Weights of a small GPT-style language model, trained from scratch on English Wikipedia: a variant of Muon for these matrices.
MLP neurons of a small language model. Each row is named by its layer, matrix (up: input weights) and neuron, and shows model dimensions 0-127. Each number is 128 + 32 x the weight over its row's rms, rounded and kept within 0 to 255. Numbers have three digits each.
After each neuron's rows is what it responds to, as a language model described it from the Wikipedia text at the highest values.

L4.up440:125049168199100145086124155143169086140182107166127111095129084116117109136134139182112144190110092059167129177133203140167111167164139126196171171138187150165121114140170128172095129141111159145201103121123165090150123092075134143138167129156122180068177144172159142124107100125143100129180156132070113157149172150120163104092137116136124102131128107108108130117114129098130077091180
Responds to: Mid-word continuation pieces. Fires on a non-initial fragment inside a number or word split into pieces, e.g. third digit of 224, 530, 1976, or Rom- in Roman, C- in Court.

L2.up91:160089140101034113060118153106183148155132118173191113134091152102118110126044122165129153169137152126145172153118170087100108121169171064154121124161138105161148125104128107127113122117156150151186102152130125117143129128128134108170107152092099143126168084058166115169172167206133090134167090121131088152139195139118102146117144180156153167126154101109155127154092087087110123140175
Responds to: Year final digit. The last digit of a four-digit number, mostly years, right after its first three digits, as in 201-0s, 1943, 2023–2025, 1310 kHz.

L4.up729:120144146133147199087113182143099186102064138095172128137155145067153083152102072140161137141159116160099120126148158142129111217116118092106155164079105136139133114073151101088133141163118114129158074101156109166167113140116113147121156111104163129139153130151155096134095149168113040112122152079083149135125139120127065105106158085134178128132136095164129147137140094157143137097143
Responds to: Sentence-final periods. Periods, or closing quotes after them, that end a full sentence in Wikipedia prose, often last in a paragraph, as in "in prison." or "before making a deal."

L5.up792:161136138124146100090138084137172121097123147147121121106107159148107084129066107142112132121124123153087141147176182088151128137155147081105132127138146153094123153106152060145111121122155170087187113105056190097143113156145194135163116110136056200116073085120170128195045156159153146145166117161111125203080155146139095105141105169086143172072157125100110127173141126102168118114126
Responds to: Final digit of numbers. The last digit of multi-digit numbers in stats, infoboxes and tables, e.g. 57'4'/km², 30,05'8', plus word-final pieces like Unit'ed'.

L5.up677:128124200099086155110143091184152144206067098121120116168108093057118083075131139092094118125185095133119129058170151116129117127104167131103170105121063123097162153120165102104138103151138064114204131098115102114154096140145148085127106093072151151110128141122096106138092119067104175103118188129124124153149164154142051140120134162106103116104143130117120163147124144140140038153125
Responds to: Mid-word fragments. Short subword pieces or digits that continue a word or number already begun, such as en in Piacenza, ov in Czechoslovak, 0 in 2020.

L2.up703:167163091167189166137154161059151112158104081118079187121172115104059144078087131121096188109129154140138126077128180116098131087151145063138099101135104151082146118137130082168147158144138141080103171151164090145103138135154191118108165156115123137090098132106149137125090071101167158170120131192209073105151135155158144125088163137097107148086134139168157155143088115126144073116149
Responds to: Word-completing final fragments. Last piece of a word split into fragments, mainly ordinal endings (secon-d, thir-d, fir-st), also compass words (nor-th, sou-th) and oddly split words (S-c-ience).

L2.up972:142145090083135089153168158130088165193137147111126116138171125133069081086129126068193127111175094138137170132169143152077168193128106051081103144111117129146171136117146076131110099132085106091156110150132093126163111105131103125134192109105087108095128081164240071097129142130147175156146164157145124081153111090110114136081113151157095097118160048104113133086082087175155142133124
Responds to: Mid-word suffix pieces. Word-final or near-final subword pieces that complete a word split into fragments, such as -or in actor, -an in Republican, -ist in artistry, -ent in accident.

L5.up46:151094098149074092131113150166146160136150113118128169052130159107136141072120148126114165098120080113144098150197081100159149161092174086119160114151121154132123195068182108075111134133144146193107169153101160128101113138082155169146106086127137187101138142182163115096090125087149116112106091120146098187141160139068066109111118121075120202157148101122116105110124162098141108190202
Responds to: Word end before names. Final word pieces that complete a word just before a place or taxon name, such as downtow-n Los Angeles, famil-y Trochidae, and wester-n Panama.

L5.up617:148116165057145133105079148108118125160123101094102145110170148121198141107093148141095131106079149126142154158141146121135115190098118160098162209111118171121076124113144069071149111162104075092153107122128185101105140135087142132205092125139143115160109100104158108139110120202121098111082094143159157107125145091143123107152178153103173179081128178166152120134089175104110139107138
Responds to: Table cell boundaries. Spaces, pipes, line breaks and closing parentheses that end or separate cells in flattened wiki tables of numbers, e.g. after "0.05% |", "(+0.2 m/s)", "3.5 mill|ion".

L2.up581:171120059127094133050106164075102087105148109150117176145090091193102103137170108110121139117165109122145114116099115166129112133147121116101164102156133106088094167137114147097122159105158146160132106149128100068202133178134113084094117169077136110115151142180147149115129161137130104137155145144186118188107130156104100104136204188113101059143077116161148147054145151160180089051131
Responds to: Decimal digits, word continuations. Mainly the first digit after a decimal point, as in 3.5 million, 19.9, 6.80. Weaker: mid-word continuation pieces such as pro-s-ecutor, nation-al, Fro-st.

L4.up370:092128138152106141169106158104138163176139082170070160077127151121131155147108174148145197208113170090142193110188114124100168120125141108104161129123098106134136194153138156121169142114118081092076135149169089143109082101100126185122170079150139048116167086182141207090099134127128089184135077098162085128141142081100067116085115138166126131139130155133115160144152135089148183133076
Responds to: Year digits and time words. First digit of years after in, months or early (2008, 1992, 1961), plus pieces of time words like ear-ly, lat-er, ten-ure.

L5.up321:149134123116083145123103059118133074139113127096120100112117120079167147124090071182108169182122110144132164144140103102214110096089176130084149118165139199115147135068092126122158091170107137153144166143166134167104165123144104183119136140133196114132145098129156095174143198143140137105126101164137114136084122113171149149104159100099145137111141119061125141158086121114170124163132
Responds to: Mid-word completion pieces. Final pieces that complete a word split oddly across tokens, such as fol-l-owing, hel-l, man-y, bet-ter, 48-0, in ordinary prose.

L5.up372:192180152166167124106145193138146157161143147126113131144102122067187169097134136157138175108157095159167174145128144094112143133101132158101150168129064157069083093126168094074127135166069125130089116150108060140114138120117127189096125124181137127173146113127158158126097099149177152091136101143118135089156135118144105191112141143102085139138126096148219140117123096130136094097133
Responds to: Modifier-completing subword tokens. Final word pieces that complete an adjective or determiner before a noun, such as sever-al, larg-est, preserv-ed, Brit-ish, plus "of" after group or number.

L4.up638:160161205087103186108131130119057161168103184087104127109116088150098103131130098129158163126112154066099108109135162116087145133140113107134194197104104165087155118077105138132124221152081107111165141085136125123127140133080125082174151099109091074142110177114079131129127108149020131067082133152132119066173151132112075185070181075140164149087129127123121117138104127176144094114113
Responds to: Mid-word letter fragments. Single letters or short pieces completing a common word split unusually, such as tw-o, s-h-ort, Bachel-or; occasionally " and" or header "==".

L4.up794:071147092193078141104120058166150119108170135166136117071104196167125204114150117197118131094065125094115157151227112124159160127110148063144086116114133075171142159126133129080131146144100146146136098078109170123104141092149172054099095082102115110135145117100155092097100187123135051126149144145104122132123120116080103146099122128106132135086146183130083091123125128076159135202157
Responds to: Place/time phrase completion. Word-final pieces or commas finishing a location or time phrase after "in", like y-ear, downtow-n, or the comma in "St. Marks, Florida".

L4.up441:173133151088120118091104142140141133090170134106109062155147121094078123146105125172138146064131119060091127129163088125156129116107137183132164176101140160078150157121077144124117120130104099145127088111109188141132134130166122201180139076143082216105101147096180127133192138146088098180155109143129108176107165127135137167123152133108144116076161141097157129148082163061117176089099
Responds to: Word-completing subword pieces. Final word-piece tokens completing a word split mid-word, such as the er of murder, t of shift, ion of million, c of pregnancy.

L4.up899:156156098136158186119097108157137136121114187117132089105102148097071154114090056161147094115105081102160164184118097086108103063168108135104125096163162205151141149159095157092142068086118161174179117128124129080098063118093107153183104134124109139114127157154126118178096147105098095139097150110165165127085083106166071106084108153103069131173137110155104096116137108137153215106129
Responds to: Word pieces after splits. Second fragment of a word split after a short first piece (y-ou, h-ur-ricane, the-ir, M-y), and the first digit after a decimal point (96.7, 103.5).

L2.up114:137132163126158131142093158196116122099122157173135120140178098142115106146088116154115113122096068168144093152082142121164136120128123149103098148100131176056115128100098087180121102122079171164167139065140116143097125102164180055202098189113126151156172117136091123111140176158136110099121079153149063128139175023104071132118084137127056144097099070131154100177088119145093069096173
Responds to: Mid-word consonant fragments. Single-consonant word pieces, usually c, p or b, split off mid-word after a short stem, as in Vas|c|ular, con|c|ave, sup|p|orts, Gonz|á|lez.

L2.up337:188164115141110115108118105120110070139209095182160110133103124126187061190107125121153089129180094090114107196042111137168131128134101098169074105143151161143151113127117140136107161110139076145148159140130109094074141139142108129126115127071118118150166147091115104159163137137168107137110150161208156147132111153119088157103091126174104193133110111153134158130075097129134136111127
Responds to: Mid-word/number continuation fragments. Fires on the first digit after a comma, period or colon inside numbers (264,000; 2.7; 3:05), and on mid-word pieces (Nugent, total, town).

L5.up618:140123168179123091219132154139190099156126110160180094127133127113092112147074133131104090144132125118128099175174181112084092122096136155114174142067151077152175059129145140140187094109147104140164106182139134148087102141129087104166103124097117171105157156164185125139114143160163071177128136154095115147155137122086138105133169096120102139118101123136083121124133128176084148109176
Responds to: Mid-word fragment pieces. Short word-piece tokens inside a word split into several pieces, before its ending (predom-in-ant, Un-it-ed, al-b-um), plus line breaks after section headings.

L2.up624:097151194119137159099126141065143147126129127104086093096113174153125133118183103166100080056206119111130108172124136137199153159144129140137130108168139094157111161041171134119138140081154084148122066194131104091049136109116097108080165130188163067106158137137115089098113090206103152170125109089124098171093130097143195195151157159123072119084103108168218163117138129129107110145112
Responds to: Month name endings in dates. The final token of a month name in a written date, such as Febru-ary, Ju-ly, Octo-ber, or the space right after, just before the year or day number.

L2.up367:144114128147124074123149147150138168140139117079110118148104106099138130162123160131133140051149131093049100128096115167154218116170105110095163147129149097125106108109115145135141136115129142130158137130131098028107185143141140086140130145142102049147100099067127162108080139120122165118186134144136111072226136127186107117171090130139107126123152157166175083188119151152106127029134
Responds to: Role of, and word-piece endings. Mainly of or in after nouns like role, Ministry, School, back, tour ("role of manager", "degree in"), plus mid-word endings such as honor-ary, Roy-al, Bl-ack.

L5.up399:136114149173142161139074137100067099125180147165120123130116080105092157141112109169103161140094117122137092155149103172133095098158113168139208118132153103216082105135119149166095162079141124174119134146167101120093062104134110104134126116156141056102183166164111070117150164123127104112137110157108173151089141106145122109099124125158191159112131088171143109047147153102134162083131
Responds to: Four-digit year tokens. The space or first digits opening a four-digit year, usually after a day and month or "in", e.g. 28 June 1939, in 2009, May 1, 1971.

L2.up415:092128099107167118127155135100173160167181057109052188064146063140141135125141182112115151139110136073151118119086159108121129157145142127123100128085173163135113162156111149149099172098150065096092087070209138129169124166054068058090158126130087138128141163067145077175139119135155117075126114130156072106127142102217100148097185112125115126124057140118077165091141067136140172166165
Responds to: Number-initial digits. The first digit of a multi-digit number after a space, most often 1, 2 or 0, in years, table figures, times, coordinates (e.g. 1964, 2014, 08:22).

L5.up922:134144176114158121140131095126101073161129181110147175134148070136164136127101131125071092160168175139144108139138162174119140126115092188116116132121139131173205151148133100142135166111088006105148125110170093199188148128126154129088107157140108065133195129161076103133088204100089136172167117084106104128113149155123106122119193116115100171095103106150154147183176084157152062138190
Responds to: Sentence-ending periods. Fires on the full stop that closes a sentence, before a newline or a capitalised next word, as in "the show." and "in Thailand."; weaker on spaces before numbers.

L5.up161:099122153183104105160126169097123152133132132145136172109132078109111094152093118126127122122082113096157117155147186140137138127088093169156140131135152162151128127099119175156154203130120136157137076182154168126135071119170162065091166171106118082121152154140135155130142152143115137062123117125142075135154084115164205142138160087108128102173151103066128120159182200067113147115140
Responds to: Mid-word fragments in split words. Fires on inner subword pieces of common words broken into odd fragments, especially "op" in pe-op-le, also "our" in Court, "ric" in District.

L4.up771:109133088108171119139150113098117120152120125090115193116095117162122061120149083131136100111117141119105105114160144133158165092100145144140160130104101168083104067117095127128091144155132103143095142164165138191127096113134142155125167129092079064137119107150135117134113117118156119112118148115116103150133145177189149058102157140185184175102135122108164171092148184133092149168140
Responds to: Mid-word continuation fragments. Short inner pieces of words split into several tokens, where more of the word must follow, e.g. pat-i-ent, cand-id-ate, Cy-c-lone, 200-0.

L5.up258:146202114109160169112117160080110116077095184147110123166158072072183132154123072090144153082193133127164122184194146131130135114105167161137109113129064165131139139162085124118162143167119166106133155163119139156154132164207118137112081052109113162137135192095135143153130139141102068177132088084138120118159074132107100154100114143128173102063153182179118113156167081155159122110118
Responds to: Word-completing suffix pieces. Final word pieces that turn a complete-looking stem into a longer word, as in the+ir, with+in, marri+ed, with weaker closing quotes and parentheses.

L4.up514:137123101145089118150121212082129137130115120109145057134094157143113076098111177100124080090111185133081172158141109066105171095129127111134098109169141095185181095122150081147111130091075122114141099122087182099138127163074128118162171101097117172129153107101149142118105118139159101102142137106117130165140084131153076145165106163158113147175118043044105148112141147185138121061191
Responds to: Mid-word subword fragments. Short fragments inside words split into several tokens, continuing a partial stem, such as lim-it-ed, Calif-or-nia, testif-y, and le-ar-n.

L4.up684:120131081116091136115072074096113152125168109195131124124154161126134152163126125187165136151161176186114144165166111119100132114136156047139117090111172090128147161117132126137107129088096160131088138182093088102085061131167118120141126177169182127128165094102077107184115140134108199121125137136051140139116104066139157084090107140121140054128143133129130057098143143169174135161159
Responds to: Date word fragments. Mid-word pieces of month names and years in written dates (Ap-r-il, Sept-ember, 2-0-17), plus Em-p- in Empire/Employment and similar splits.

L2.up745:108117151177151154142107090094188129132114071146107207106115156134164105127153151130093116115144050091132170134152154082140151174124123128166124089098169095171160062148118167143151183099155112103107061069155127106112132140140163152106116115176180103167092072161107141122117170079164106139097144109161108088135080132119096129164187109143145125140143095169174141118119120158168083108134
Responds to: Sentence-ending punctuation. Sentence-final periods, closing quotes after a period, and newlines right after a period, ending factual statements in Wikipedia prose.

L4.up190:171138143157181106094131133168082065143105148145110143160091072115118142048148115152081136153122135148145148139084119125149164181160123149128173136115168124121114129149128130073185101144158146135129099130106098188162099097145104102097111131148136144103101108122149131161096138127165125066098080141174042104112180148165119212203191168086099128098082176114142105111101145186104158051096
Responds to: Predictable word continuations. Highly predictable continuations: " of" after nouns (age of, number of), suffix pieces finishing split words (leg-al, org-an, Atlant-ic), infobox colons.

L5.up219:175174159103117089136129211107131126158119127148129106088085125097115126138127093072112171170135148113133101174140105111183098091132122103076127143089131117080133154076084179185150158112102207114128108152121107181231112121144183104114092108118157135090190090112146144133111100151176145060179136156122104142116111100130117140132151090093143109105103127154117153124171141169146133180153
Responds to: Year first digit. The leading digit of a year (2 or 1) right after a month name or date, as in June 2018, 9 May 2019, early 1950s; also some mid-word pieces.

L2.up123:111113083162119146129170150161098085119137139108168164091178145083121189087139085119139130166106080097160128093126124060100136140122122085158108131094097142184151121104128128099059176167072134121120099170089102191061104185160122121128126119087100160180153133123162138124095172122199191115123146201141147111081194167090122147094118129152125131098155126074115141098109106126135171207170
Responds to: Compass-word fragments. Middle or ending word pieces that complete a word already begun, mostly compass directions like nort-her-n, Sou-th, Northw-est, also who, another, Stoke.

L2.up397:107121116150151178083102109037142097125131114100154135138111138119105174119049200140081139048172149132148155177123133114151134101181141145095106094109154097077135189116099120165155061111103133114082123110111130135116138118176128133142086130103150060135095098124159098165153181145057079143125083176080171109132116113107074142110181144116129125152110142103116123177152125090102082131117
Responds to: Mid-word piece after u/r/w. Short middle fragments, mostly it or t, inside words split into several tokens, after a piece ending in un, ur or w, e.g. Un-it-ed, Wr-it-er, coun-t-ry.

L4.up744:155090093140135147147071126114120116206154125137124076158081100104125107164075137082160142105178136119170140079174070114143104125143147081103194088117098129121174124155179157127130133131082113097168128113172141109150058173144144063149090107101121161146123146119152131080139106171053151078157092139161115106109192075174117108134146128137150127080090135142169140163108162134156129154086
Responds to: Word-completing suffix pieces. Final sub-word pieces that finish a word split into fragments, such as -or in Bachelor or author, -her in teacher, -ter in starters or daughter.

L2.up159:140128159129144194143157152185104144141176148142117134072179113118115095175106116133110174083113147137125067125109147103112110144086137161130110089150125114106118110070102141103117118077092150136103110102133126174124166091115085112151132114103115102110134174095133113158151167130118145090139139133127109114102120172149163183135157134105069145107175163168125106113081155112095079135124
Responds to: Definitional article a/an. Mostly the article a or an after is or was in Wikipedia opening sentences (is a town, was a Mexican), also word pieces after l such as l-and, l-oc.